Weights of a small GPT-style language model, trained from scratch on English Wikipedia.
Size: 17 layers, width 192, 3 heads of 64, MLP 768 tanh GELU, vocabulary 8192, 9.34M parameters.
Architecture: learned positions, biases.
Training: 142M tokens, 8637 steps.
MLP neurons of a small language model. Each row is named by its layer, matrix (up: input weights; down: output weights) and neuron, and shows model dimensions 0-191. Each number is 128 + 32 x the weight over its row's rms, rounded and kept within 0 to 255. Numbers have three digits each.
After each neuron's rows, "fires in" lists the words (lower case) most often at its 100 highest values on Wikipedia text that the model never trained on.

L4.up620:193108144113103173156115130087105120096187161169121125093072153104154095088149123160138083122126134149159124149105159131143099103063107196127096131146144117198132114110078131156058148151135102119124118145141205122125149129171164185109133086112124148109045163119133208093060071129146151182152108103114168106165080044106145135115099091144124111114107106088162121124176190156168133145057142109152102149110114145139128128122091070152155164090158112145118151099033195140089127103115141138078142108104066119149098158132184103141145137143135121141084107072133114148142089132117139118
L4.down620:130118152130159122172123089114069135092099173133132126123078151084173114149125142044176136197095146114137081145126060147135144138126135203115097099088112115146131137168128083135130100101079052140127113130115136108103095161146074146119072061179163114101206132135154105153127156158113099098172100060138195146132115166093151166137124085074157145168144075159111148168133078178139138120156125133144147115126089125096143127143204105145122121132080109108098129115136106165124161119090152149171123180194078141170171107176152085124104090154136174143097095120170192109084135138079094122
fires in: "a", "the", "an"

L5.up103:129092163138119088178111117087168108103162169184099138108083125098176109123142134125111121141178115146156178116119158094150083088078126186163111185104111108151143147175064137182087154115120089145109137133131161157116158170174139176116123116158127119088089085121174107112041115168108188130095133098110156151152066077120138126124086082105099102122124109120156078157167210178133128137086118116082116137157067152138139137122116040120121168123164114146077177138088161156077129091089133106093133128101108132150129208111156103185117135112137157136090124060189137097128070163114149131
L5.down103:143155139186149133169154099143111111113092161153152146109156186087126156155158162083135144128030133141103043125146084106127124125121154202112128099090089085119125122152124099103146172125057108131130121157182117106089110134115110129104086079177198139107125177153122127194111168149095096066123122061158163131160090151079142192111061101063140132144184128170116096108107144147154134119151116150164110116095135115131170131151149118104175072108111054097099087123119102168123154133170132120206111150130137107215180082173138093134133108123136142163096103147126154099127158162137144134
fires in: "the", "this"

L4.up612:148078134132171240145077107135146117155104104129133134150134116112159204128098124115198149124173073118137109099145096192083111110165167107123129146160148136118162139075155116101175108040135151116143159161123102092138133130138129169115122221123136132112144117153134098193152104077170122109070119103098161166129122078148142110174127168140139176131138094116091078115126123123202162070083141125145131087068131115142167069091165159130166154068105114132151073123133137135161131137130095110061120119174140168129120074086121145118125129146105141187091102130095100138193180113077156136
L4.down612:035148176144102077145125159158108155135112087139128158127136132193125110125105140170082101139095164105150134162102125152116107147142188208142149176138147126113140144168185149144155134134147141117109130187129109091112106146158103131150152088134124074150111152127170159179077122255105183127167129115193118172153138143158191157111133180162138159197127112155116161129135129158120139164074117154184121130121160140109099135129152146123142094133210116138116167144128144175151096123142175126164160148106111138112124147136140174120095074141090101163172170112101123110137098233132180122
fires in: "work", "he", "orchestra", "at", "florey"

L7.up13:110097173091099126199118145154160125132085135171145140165130156162097143132182119114129123102166099156121116157176180117167152128133124118134158186131126121095106110124140119101043119143140111205125132154107134140136121074146194166081130154173166125107112190159110134101114072149067146148105184124117143102109109112041125079129103114216174129089168118139168153134124152105078091086068099109126122044119159110115146145121048112150076126162144168108114173155115188116125124131123105165184127077121084125114128106164130160117162121088130118107114118186055110168190135144080122135
L7.down13:150152069132146098031200137180112118112142056096159140107174096128106132156107149106102123111096183136153109120174189139147063125146136144119143106091135112104100114115131148156202151106052118131079126149100115095146172147059113134099193077133137152136131145096110124150184165129127138141135149146150100070110164119152126148120045145164182158149095158135062181072098086137087177167178106148110141104149150163147129082092158152128173094117092118083135137154146121130118162135097049119121107141127168145140143097118111169119119114182111103065156122119137081105046105159131134140
fires in: "and", "leipzig", "lead"

L12.up216:118169100092118121069177153106141087141133138205151165178078164108067123152129111105141160133119154189121114085088120163103140123071153190133146182162193162136168127094054126147080134220117097070100126147114165142168171071102153113110143143123146135140098150196116179114107070097054073107098165131130132100130121128112108142121179075143188134114162148097123134126157119149166132122094092098074079124100132141112107094145191121181139129133148108122134133115093127146182167119098122102115146136124112152137148194100165039134121080150091144089157126174128093155138128112116091135
L12.down216:183147124117204113115157129064175149227149085125114175139126124188124133116143170096115093092145066104112142133137082123077135136168140113106125160186142138142131099112140126124088111134126126105142126169104125154079128144149142124094130124139117052113136086149133111085180118156082056133197191143179120134155093106148147115147147121081126177109050162101126179097110161129133146155119179128141169115060114111135111132114104117108091124137109063129235142112122133146137079108105134127139222131149130140135188142163099145094108179140097120076145157064078170117104117163111117093
fires in: "the", "was", "his", "a"

L5.up108:133104197060118147171118145123179133114142163151099133107083128108160081093169133122095132143213131156167136132106164123184094102095107182187077172128103089141135116124059133151069138167126042106117132131130157165126139128158169200107139123110141127102106094136161136095068096148094113176128130122102146123131084091118154125124104045127104105143114109149171085129132207162160137148075123148153120135142071139138121126128107015137117179122144120170118194101081181143103138099098144106099132117094101130156123175068145110147171134134140146154091092074142137116154069146111084134
L5.down108:100129125166165166181120074149117113104093171146147131123150184082160174129115149092145153145054113097121051140113081141099130109118149197110104120096137088120081169156087104099124120135073067133118129163175125127069093155121093136115072046171177113112175163159122107190159169175081093069134119042160156127174114161148161125122108097074114153135151099177113103127116103189176105142153127133135120109123137136133176120110159095099140103137096116090110138123127105161167131126151122117197101160156161124156195142134131103149134097106156154188062140163136168104057156140162132129
fires in: "the"

L7.up8:125096193111111074204136153113170105098125131140116161107117146132145125131173124122116121115150092159108132117149169113159104121104114149090120176133111096128112095159063098117082135109150136232107139165134163105156114148168205160086140136174166126104106150183139106116079154174056186133087164099127152158138084108088153099120078127217143153073162158144177152119115221144101103068046086136129122095112189135126174129129062088131097136134153158146133157139098177119118119123109130143117120084127122136090129156194121124122116170052139150110111121156115079131156102153081133119
L7.down8:091095116116140173083098175204147130113108139147159114130174155116108098150122141119174134096076155126151094162119156186123099081146147151113123068094139102090118104133140153163151168095061141132112116118116131067111164078073122112120124056149168145128207158186097147193178139109154155109112108140140099090140106150112099149119087119118113140173076117127101162092105103140073193139207121096118138108111188161141127115107152149113185077137100152089148152137112094143161115151133059118126085230121158140153133075119085165144161093127136110092148155137100099147059149104156199123
fires in: "and", "the", "but"

L7.up451:130154109112114134066193108112180100159119123123139109151076106140136167117114109128100141083147150165164191055146052147127158125084106127211154132082112152124141104099132144126137118228057067099132165080099130184193146073104156132140130153098106141114116087182107103146159155171172120113152100121089126099118108161141161166139138102091082122140161142179115154116190102148135114153145122157098117127198109154135101120150145134109156096144122072156095163131133090182132132082161144081125145134073137092074131134030141161145080125123092186173110143117094161103111151111166115100
L7.down451:136131096105119126146156138109075144105093175087135114132159111072144097075149134126091103181066127128103165178086071159158150123169146113149134164186171086114177132144101103127119158161078157123133152096145152140154074131100134162195159089110157121126114108149128110207120144112139115131081139080122148107113147135135199115106107106095077149150141091097119132165146060118143094173135109120144153151126061122099097142095073176102148136139124206039082145131142131158111151105097226142148135118119097113143138161047092125107089091097158171192126105157146148197077089143125111129
fires in: "not", "to", "cannot", "per", "could"

L6.up147:152146145043132129089150113096109068107146180123159153140094144130164127143117119113121151130185123196169131088138084133106087113112125160115136200124067115168170142105073156153078187159131124162119145092139206162173131138161157159128161107152149104153074102056146133086082153181120136150148098124109135096115105095137166156149131082118129115084113161081160169140152155165202097098034092098144097113116157177102159126123129048126120114080152133189126140117103154125149132122074181102054138145123118136097146189105168094176111172120129151157109099101105091079119123129129128106
L6.down147:159134103162109084086153103125149141121081095094140109166122138133096161154126143113133086147134129110091136122115107105154117184129103173076068120139119171107147184135199113091124116180098218132154138111085094089097162088173119149146205169094163117149107113131083096102105110073086117107073134135133102162146151142105154114171137167111155142152157134071117126101090222054078147131159121078125140139148180109196154010120097166133102161167105143149127126114121108137122134152134130123120104099184135149074101055158120170107107079153168134083125138166111124107116161124092085148
fires in: "several", "many", "some", "two", "four"

L2.up511:126136141125080130170111117088128099096162181182147127109095096113100166125163110114089140128147164183155165117142154137151084116086153151124101148140145144146119102119091132112083157137110128136131134164127136124125138092188166216099121130148151124124071073143070175108088088178126148120110098116104167110116057062131120127112078143130151126128118090120152140108158243174159120137055142064090091131111120170145124079168119080160133146190184101151143205118033180124118116125141112184049141096146117111125115158082158141193146140093157148088109158143115144131145098110113144125
L2.down511:128139167127163164162157100101086126143108104161107139105133195076154116166128155140104117170077104110125095192127064162120149133163147142115128120123123094137066094158122086148127088066133097203117134108122138113115111108131079132091044092124156102103213177088138114145154130168095082117162137052110190120160133137100143179090094118073147178140201118181102126153156069157114138122162144113165132163115115137144146085080185143096152132099104108090102083128135130204120123130092158111176101145143159135173093080129120130117132112116099163159118154127139224099103140110079183131
fires in: "the"

L10.up202:145131162178064146187100152093146145176128162119163086137127123121111115143175094123084106142091091170170165158154131041198103098152086093152141138065112073167126170163105090136096123106117106140127133205127128119102143183132130157123167128099117116104054108179089145152119153159096173211051097152141111145126186101128074106063110091128095131131159081108146105126176165110101141110132094140089129067152118133106106139141124188101122146108155147114097149117154171138098132069083123138119127139117170133184137140087131129116136225132159108116163126114181107179176151142145152108
L10.down202:146137097136133101068132135110136085156110135165163152106155103118070142069167128159130094146096162081157082127086156085059112139165103140113118119182107176096148101138139099194200099145092108086140126116121128101130143105161114037158096083131165113146121113086083161134160103085117109080160145117101167143134128128054155182133173138137192149054168173163133147121071123129112057102159136108134126150094147077129099203144132134148157147104171093165115157091140138150191166104193207083133159129129086095162105153140082128120132134146133147100110150127114123128130112188193141116
fires in: "it"

L6.up369:130133145068123110142150085118183127103084098168109108150139173134168105166161119087094147126131108097154127176104155081190140115134123107104151179153120077119167109141143069118097120118136077159110145195151182118131162108173173112121200152085155118119111152186157104134105087149061143146081180144128119108097124061070124081090071145130190106079168151115210154107145149090099130117092080111120113047115176122184110143129110158180065116124130147174108144143141162125165131148175124131163121136115122173111142102122122116087133120153153108061146095161044156132176091128136161131
L6.down369:174104143159157145115154125146047131100157086092171172151153116162124097118102157100069138131139146083093103165175145161124104173123151075159169147125137154086156112138124138173106122151063081163060126133115164128116166136156059132110096101098095118175109165073085152174146129126187159118117097125120134091144119128109106154126122104132173178123139150141088133103111128137128142139169099081096164127133119153117125117085114085120117142049057202088150225180137089149109196122123091114095102152130173144131160105076116155151123086106173132119081182207170119109102172141089092122
fires in: "and", "or", "quantum"

L2.up633:156132091161152146051150122119070130143132089188157103095057156141115123189109128139147076130132140133130201092106057064134066149066147144129134120084149117113112165117112140153144153131113156121128120117070107130170178133117134116146124115096111156150103055106094125140152097162144219126133140131119094148098137142150106230131189168093158080144148180078091198138156126077123128097127094157107156116118180131112137146094126117154145101169193121110120089133075143135200154122099123102127122137131206178157131125046111102151121158140099063136149102143123147109138168137103136124
L2.down633:165147114167108167084145059151141106079141077134124161172122081111116147104100159120139116137142126117100074123168110174093180103115148113084151154091157199085130196129222110122173120101063163112103135141132158121041143106077160133159084085125135154145183135117148161128155120127127049115152119071101233113093178125103102071159147045174121157151151137126110155127086110101126135182149181102130131117103080139149105114140113137108141079126133139127140159157156091126125045112126130118119094158145110129114141127150145136152117082131167185104116177170149162128171079133121103141
fires in: "is", "has", "list", "have", "consists"

L11.up606:139158097126210136142146134134122062115099092124127154154119160044149103144178134157114102134134136190088109089135117155131065132098145130099177140127104079131105159109072213139065184096174144197128112096114118117088139171125119094110175115127149103184105144091109127130029112134118142147174151108138104137080166098127125170151191126146149113129125112077126140134112167081194132118084116108114089134117208184118175135095085106124122149106167121158116134116118161170120096150131168177073125163155141118166127160115157066165186156133125107128120114139143036117100127141186136134
L11.down606:104159167161134125193098123154134183129141126125190100067097152200143143122119115088121160138125085142099136105111122105181142123112135168108087091171152150180070118106142137127146135110094148082158083180149120112080123136176119165088129115078170154130201095124136113093075185096064166178098109138194145128171150136100139129162069141202079164178153127141068101124083100110098185118124128105093143094170128141138167105121098146091113122152104102069135160144152156054060166142133071129142096149128141121070075092144163159109128087097146165157099094134102136122140120145170095153
fires in: "two", "four", "three"

L3.up477:149107112142153133059145144154117090123112146184138093120103164085144192147121118137136074114128167161194157131117079076128064094104171190078125211092096141082098155128096136151115238159135112148113110103147098118169205161177098128142138097130119116144126090112109092159097101150137182144116116126130113159119107123118057130141168168145160098099131137074082196140128153136116115072099093132136133122082156156107125072077104107118103097149185134132090123149080110151157100116100183119140131136116175193137134143130156070164153186139138083167088143170127146124116126142185186118
L3.down477:139201106156069172095097133146089111077132068124142180151143095150094152113117135122112113162130106107093102115127138173138159116127181125108158155100190160118064196137139117137162133092097119116144093100162135114070142125138086154133097084092165118185224179125133113131149102101089099141138095075097167096117199099133086069195142071152120165095121093066099176143133163103117169141149181097149131137107113146139097112115099107147126067134127127097143123166167082139100101144157105093134128137072110155162171119212125123133181077140167194086106171103136166150123113142089127124
fires in: "had", "have", "group", "has", "pair", "will"

L3.up301:146178087094173102083144103129077124083126098194182185112000113112143117159101114131137109103144143094091183020107100115138074154066222183113150120158146169126118158148147140151161168132077142170111152106150111165186151111127100133119069157141112149143125111125166114135145162147074123097140148098098110174132129145144153151170189121142142122142160133124143162109113093087154095081166090183086118130103199131144165135170169124149118093133156117151112118131141116118152147141126160157131155079094158178147116151088102089174095145109138097108154101146159136100087153115088152119
L3.down301:151173064130137079185157101113109170139106123100056074082132135110118119101079146109139110150191140146172138197124113160173159119201088109099164158087139147076188170123135129123121158104153204105122155112136116140076122175054191146126148123151153099106144063127184151102132139152148099122102140091105134144110118134080119070047088076157119148196071111155189160148093103161111150110099160104118141084132100154137120131112103120100105097121132101140127139154132126145134034124149103183081165162104104110074141115149164114122149122150158145121098167146142184157167092151156124131
fires in: "over", "total", "following", "resulted", "major"

L6.up671:123103137136117119112146126125189136167155160184159122168090087108127159129123111128126171085130113174145159080190131094185091107122109115191139163071125114091124118126141183124124140136111118199137184078091104156181132079127155150146167189180122111118120063187133133140166150158157151113045102140089130186164116115142110157124108102116103117118162120121110197116213168128091079076139089107140116121179098184155089079149104112125116062168152096089090116156090096172122132110093188093099143081118158139149142092080145141153133159060147087145112126093112162102141096102115161097
L6.down671:148101160094127152136186201104114128136109129137127143145134138130139086145141121136132159145064123169115188173139120145169132115105159161161111133149087110132119145101130114143122136127099142124098127045159120123135084114107112056144146127100148205138138083114103155143073127120137203182051104141104051193154160135089167122093087138130087151134084119111085146112138129130105178143137120137157120168111110180133112108146074100132101121213083118126146139171121145195089110163133204148188107089081186134105098068061147093122082163119127091176154098106111104138131089208085128117
fires in: "can", "could", "may", "cannot", "must"

L2.up605:148124070153115141067128129144100147145125136198159098132053143186108103188103110110135087126135126147151171106131071130113113166080135122149128120063174120124136200128135173101097139106117150145125110110074108132171166117128106164096127108103086162148121099110063149118191085139146196143113065114123109143102114143129076174144156156104158112160143177046128248154194137049125105119115102102124144108116170113115111170087144157133142088176199107138149077135050089153156104137104139102124140105120181160143111149076119086151132124105103068140137131122132144111120161114104135120
L2.down605:150165103143117172083142073178146120073129099153130165162116098105112152107146143119139125168140139142109094115159105183094198109106135116078156150115149200092127191123185104145181116115066154122090107117128162110091160088083151131157067100168171139105173110136172160103134099125114059102131105117102236124090166136121085086129160034156116144116124134116098176150115073098119120173129173115161128104094087123150104116138081137141138102125137148155151141147179097136141052100115151137114123150131095118134129125152147100148120095154174203077113170189126167116201078118130084138
fires in: "had", "were"

L10.up89:172128172125096167089124118156134108135122102106171133190089164082139154088076114110133123130160138118147195135107115051148124126105133160201109154089136156158136082090112140125075187158128149148155133169150146193184151164183105135112167116104118130203145098134055156135126128115112100199101118094100115089103150069064134106145131123091157167147094146118109120134173190123211090105084074140090120171088130112113088120125119112176110096208134106129088122090168165125148144108113105153112122149142115164130148192096129182185130119128143195137118082127144121133115071070145141105
L10.down89:175097137144089178189124135160136118146121153063084153146139149196113139116111119127111146090111079143163106134139095065123148107159094136146108173089125150147155070111069113150172111149129113122143121144220154172184147113171152127144112106093143059113106103149126098131180135149116145183195122146101086115095120158084169089130129071144141122157151231089118175157134072135145105079086085101153208123193075082149133129084144111137115121192138148106134101107103094098139113128107109082131153129110118144114210130101136122174117137060107143163083102123136117078152091134151122153
fires in: "and", "the", "of", "a"

L3.up530:115129184139152063124121069052160081085174143152174174110093130121165161167147113127129126157145101124139166090154112089119057137106127145129193146095134102139127126162100125108058142162166092177111154118097188166148183138182165129150159129149154107109080133118210124119102172175128199156102123106102148115161063101122109090117169093150143111144172148147114139136166170116098077124094103125087118139186155091178194207147131077162127084084150140103116106117124132155115134131081130128113146058137116123100133125120142133136071151064139116170098138108130100070145091154122192114
L3.down530:160136152145100100129164154132129091123050077119079127039152107129107152128214124136152136134076182144138135140124144159139155105147079132105100079100134106114098110162102089085150193172176173151127127090156094069096111096157118155044124115072153152144098163177114091135131144082147151101105164106176134166184172161075145138086116097094125140081161135168173064124091160117126086140155114106087122125170142159089123091142121127146148120116142107141110197123140183119068168118155129142112114160136144073146163156175144084188093079072102100128160161132142072161136146163129152144
fires in: "this", "such", "these", "same", "there"

L11.up133:118156103117100121117133134156082109186151138127149131125113195156107173124119079097159072099107205158128155098098023114185160087098164151114090104123139130150124136153082098145105118123120085124104127078112106132135191156121151109130112129117130143157083155100128108173162169154084190189088150129128096153167157123116058159166103146136143129072175158087125177100135120088128139107083080121125159141111111137155090121082109122138132099158154107100147063144157118167191177178110141063093125113077150169106162194142114073173091190127086088124124141142143084176139163132188164117
L11.down133:156177183165099130127072110141130067130128181085140167169114151146096124110125127166102076169086122099111033147105148124144160087114153127105148110114144127158110184124107133126173139097132140172110101141180097135081084111097147111179089091111091185142115113123199140119098136099151121160135124113094157139126151127140138108141153124121118189146094149105054169089110177131232146157070142097164102139149088147142113110137147067150137114116081044088173181116147154156116158132139081088087142069133115157165139098084166137133153088114149109183122202129133149115076166136074119153
fires in: "had", "made", "have", "has", "w"

L10.up415:177144151134096167095160110082155086129133113133147090199079116087099154093107112125128134146103139144123149108113058090141131125086124140194135092094180175115177143086111111131088177183077145128151150110099183242134141161129081148126138111101132122131130127165073151174099071157125081152141074102072130082074153120090097153137201121143137148143103107112075126129194119130162133167134123111096116161133087141115157119115148102147158147145127096114090115112129088131118146050135128147101148147100113141143135155082152155181150163181149195151156074168167101111106058068176116113
L10.down415:170109148120128185190101166151107152147132124112103134122231159158096163129085124139075107096137130083103099169142102143102097115202136124137107213171058093128107104102121148119177076137144161079120103152135111116165080143127099144141123112142150036126161123106088145098122133081088138174155136173143102173090070145126135086137100127139153127119086144133186170128126132124152115110105169129097141071179090116196108078095122131112117142141133179100139171125121092106140081095124078095154087109147158114142129109105116121255186175126136173120112105150135178105125112109133112160
fires in: "as", "a", "the", "in"

L3.up313:131145103109122095136118141072117124157173153172195059099088115117160090188092137118098086128108107106138216114100086080125001106105114103140154139139147116146178153142076119208111148108079150115113117138099096115138174166118093127099100138125107127173082100114108107129117137141125211156113106131104059176125148096109137144052162165093140150136156124104138170139201143086166139135109119138098156133146130115150134124150196124150135110112198153108150090111090096143123178151059173149117139106106145161127121201110143109150134194137156102131111110115174063117115135134175123115
L3.down313:148188132153071088120120048144108112121141071094150128065129061134140163156108132100157116139115092132069094135178100186164125099148111130087123110075138118109122154140122091138170104106150146159168110102126092085116152163109115204148111051104120093091161158098147176166121141075118152158140157117112176108106086163128108153114097072145146150154149101125101119135115160161144121148148138147104123132128121144098153154136151157108221046123186094148070195143176134036110051132114132122128170153158081139102179177136092102164126114158126110128072141129137143167184092119132091134
fires in: "one", "list", "lists"

L7.up94:094088131139092063141125091111125117145134190167191145153073123152175093100159129107097130110150134135170112122165156103170110130084096146116104165117117072119113127156160121137057148115137119199152133141108170169171146075142134200129163165136148122153112153175143127132113055138087215180102196101105128139128089139131116110091129114123199100135180135073182128164167143105080073095126105115071122043152153136109130114122069075147076166135157140130114157161110163156072117127080154131143130088133112197102134105116124158189184141082151073129110117137141148109162107146122107133
L7.down94:132128109138164178084214130200175120128135097160173144119156124098108152093134151140133152094053129179119113078169159135111103139134153143118162103097133149150168012134131171122152167113069124139091146130092105081088136129142160096118146099109154137190162073117096111141148177128115136118123102096176116166129146156138103189099052118125168152108090174155135132090070147119152149140156113112116115166147160162097135155089176097095140144148121070120185106186161116114133132115127111152083131207145187083174148058115108111136146118111141081089107140074104086100085132177153159115
fires in: "and", "or"

L11.up161:140168082154121113119120134089116149154181222132197130142082079111155150128118108110074134140086175135147177113092182053135121124109101119142118119093117121173161154140168185115088118150074131175149147199124168151081136144134097134124159138122132112135029147134084135155128138184085169143077089138107108116151150088141058177129142163118109125149139123122129114159110106123148114120135125069009137092131108095157156095156116169090115145098158127165122144106103146126089163107122086135099161140174177180103134146053155104134152184144117128063096145157160107117119138174175160108
L11.down161:124149154113165093106097145116145082150074152128088142141171106134152140093108116159153136111138197115074125126146161138101071203168134112106146142130132135151103179133150098143119113077101140052192101083098128145101054133161099084091103093074164115085177160111070094196156160157096120138171132129129130152111122183121174098147130120118109126139077141122133120105158096095206093137143128179116101144153179150112131185152169175143167175145147107099136119120143109061197133144155154114135133164152063118104160119119108088117152141109134181065102135108125117114181193088071055115
fires in: "one", "it", "two"

L14.up225:167130108118112150111097121155182144175115151138096201169098146177111144173119129068086148136139179129138197112136151056116135090120112092153103130116114176110114159135126177122136106149152127147106139195118137124130171135106124127061078116112099137112094144189114141124120102172120202149088102139130179143177161131110047093135161111155169156103179207120115123116140164075141141058148007131154182153104161107134159137098123132156141071148134083162129099092118109155202122169093117121065126101110155167123160170110129118110156073100079097131095139120132097139108168095139130142
L14.down225:122129150205134162135162125162153155135137096124108154120057145131126104060085087177116156180131146086144078169123167168086115146071163063144133099117153125119039168151137143127126145115117083145138113084197106125103103162111119126143151152166157165161153145102146189071129070075098117162168099083084114123102055126152114094121189099147112142123079130125165084135141130060177122165084154121178116158133096177126118139135149121097086158057122107132118208159122123114127123100133113073122112106176144131165081158093134152141120098148163121174103156088169131066147156146103081141
fires in: "had", "has", "have", "it", "she"

L2.up29:139077142105118125149122107076151122112146143111115145137131153132140089128121100098101149111119104137138158149130146105105148089134125103142109185129118155112141160140161116142085138100114127152143141196149137107196134109234135119102232157158093129144111141129106191086122039121091149128090121120084185128075109041074123092143098128136182139099139136113178169127204138119103133136079116059085076110156149152130128138139113134158068107137147132182130239127061220094144104138149080122108113103148108152138114143127127172117161121129153122145125146160082172113138068117109171108
L2.down29:109149131113080157106171060154100136119109136194149131176199135141133131112094165120111117134176095114158044175080207119131096139146170159129144164109129150082105106126116182110160108114128099174140125152140146116156177082100100177093097106091116057135148125082158045121133146171072139148106119083151166083138107116100146156125120184084172141116137105173126076103130113140106190144135117055114122151111110098117165172142145106140194166077136142085122141108119121083162164128171137150095086170129130132083216128085095176133137097118155118127101122148130177136151178128062143103
fires in: "and"

L2.up412:134144076156138154100082127082096132170155094165142166138102127126125153183121107091117083161150133171156233101093058077102073114110127133146144139130164148119108185170069140147070154156141130121103107119091113129159200182117129118094085118106077141147061165121082084153121141131116198168105109113132110155166141127099058131070188137132134162122167135095105173133132155075138154122088113158122168130131081085151156143113139173164131119180197125126134071085150084210143114170112117144107139129093131161118137222117137076125136137126135093124102118114161089113115104152160150139
L2.down412:139183099168077149126136018145098087144148097070096146128121121163147199097125123076122140151103157089089125102124122159136166086125166068071204131098125152150084132167139106085183094102111169146117104104178115111105168111094126174159111116117162128134147139133163118128105110109086163133116139099148215124104127128125097119098126117202157153166167144084104179076098172116159111144102122078143118132135113135139141131121123159125161077127180100106136166184193108082093084119108080106072140134117077143130170160147122092143131090195150083123068177134150159105098149190128110138
fires in: "has", "had", "made"

L2.up487:132133073133149143110116142091112148148114113164136132107031168132128070174099119143128101118139102170169207097116085138094114135078110167130134109079143146123131179121105171104066131131162134122128122121056154137204189137147113115132121102101095166138079093095100144147154109175146213166150127101082108125120124123104130176124154119102159122124163223084143199158182122087151111117095067117127156122118151115104116172124154151121146079170179116145139084131037119158196114167107127082127113122121151143143101167027119109148132135103076075110137104120124146085100147111126117123
L2.down487:143152107139114159098127080153126106079161089128103126188083095081132165090105136082153139163149143134147093119165111155114209109091124101075160166102108198073120170144169102124153119121062136128093153115128176117053143103079173154139090135163139151116156097147173124126117142115150073102166096074109218121089191160113113080122131033147110136158107136146133176139076082130132102168136163118150135113118071135143103134151096135118125079147121125137133134132168115126114095122171138156101129188156072100126131133179161120163107107155149206086119159145165203128183085134132074131
fires in: "had", "has", "have"

L7.up286:171121143099097107167155174117093099092120116105143132087121120121145074142217127145144111097151102194172133113135102145119066103104139148123148174119093146101117146074080143142123160077165107175133118174139154153150120175157152117132173099124144124117086098071140161132071121117126120140145136133121073133112188126131143093136158126125128141095095132103099162136130110137119100123065128120131105104124172181075114209120099119115145083089129160114157113142093242030132134111090214124063119099172147173124130166158150085143083215122111123126165140146133067148173174123134179123
L7.down286:107136173149119128153123053070152095090129168157136179107097108192168088091118124126095125152120068183137080104178090159118112116080105184043051085098154121171147122112105150109030150063078090131120094170130126126143154194100185161088145113132119104136102110146111137113126155188098117119142060126191166121129112123113144150162139081147123123107136084107129127131166134169124174122131123164150141105140134111178170103159160120104163135133153152103105148118127133132088134158080120125113081101140096145114143179171112089142092123167166153156092194158142216115092155109175110116
fires in: "two", "some", "many", "most", "no", "other"

L6.up203:169136186110126132121180117104132094126138119141165157138045142122136091092141135125092123107178151122124132108118206115179094121053138216183131155152173154139092085084101135163060191199126088156129143146121172209156139098162162192109151160105128141108092135134103135107125057144062175155087161127106159091181107070074171150161102115109162096158123141087148101133133174128162130118057092120124114151111124121166140067129091087168113146126170108073094155137106139130143137100097118123136138130060094150170130140120142107142150155126121151120138075118114125097125062114091154138
L6.down203:155097147166104115200162077116151143067068157134155135120144138089099071152118152086084126065133051133128091165135106092142125102118161200195112179134118088141124165152149098123091159110134097081179146169164159143116093097155129164067135093112168129143135112182135067130176080111083112082174147084138101149185138116143168135157046076100168113165154131129159120122143122115127115130123107126123134139108144122134183106116139084205073137146089094092113169151100096186093126069147119179175121138144156144157174093113135092120119096099087085156117131161129184090106148155144145143
fires in: "the", "and"

L3.up189:137179136124129086070132182094083152117125112202144138123022162113123105178075112128151120123105161119091156098153116107138038152071136176141148140114122144195103167139131165124126183125144177169109134115065128150168137144163110183166080140120106137149113124111101186138169143123171195098158061111102133156135122132103139193135146126124181125089146139101119170111207181120151063095130084087073103169148177141124137092197189124147111120160152079113117113137080141153137126161133158106121145070161145128115127146084123113205118124121154131130131117113163114083100103120101110125
L3.down189:173134134133195062131159106161145095139108111109064075115094105121132155101159131124156108184138147112151170164171119145124146117124126134093125121138106148067167152115123112130108098124093097132099143151146110128029131116115151084057114131184154242101122098170173102079144147148086118087134137106148171086091143070164152094078164046118123185197100131180141178158075105155150141113153162148153171112132101130146104091185089130097072125089091161142142110173145059133119115135148143187140150186115127117146111122169143127134099112133129160139134110116166138113171119181076113107
fires in: "had", "including", "included", "include", "which"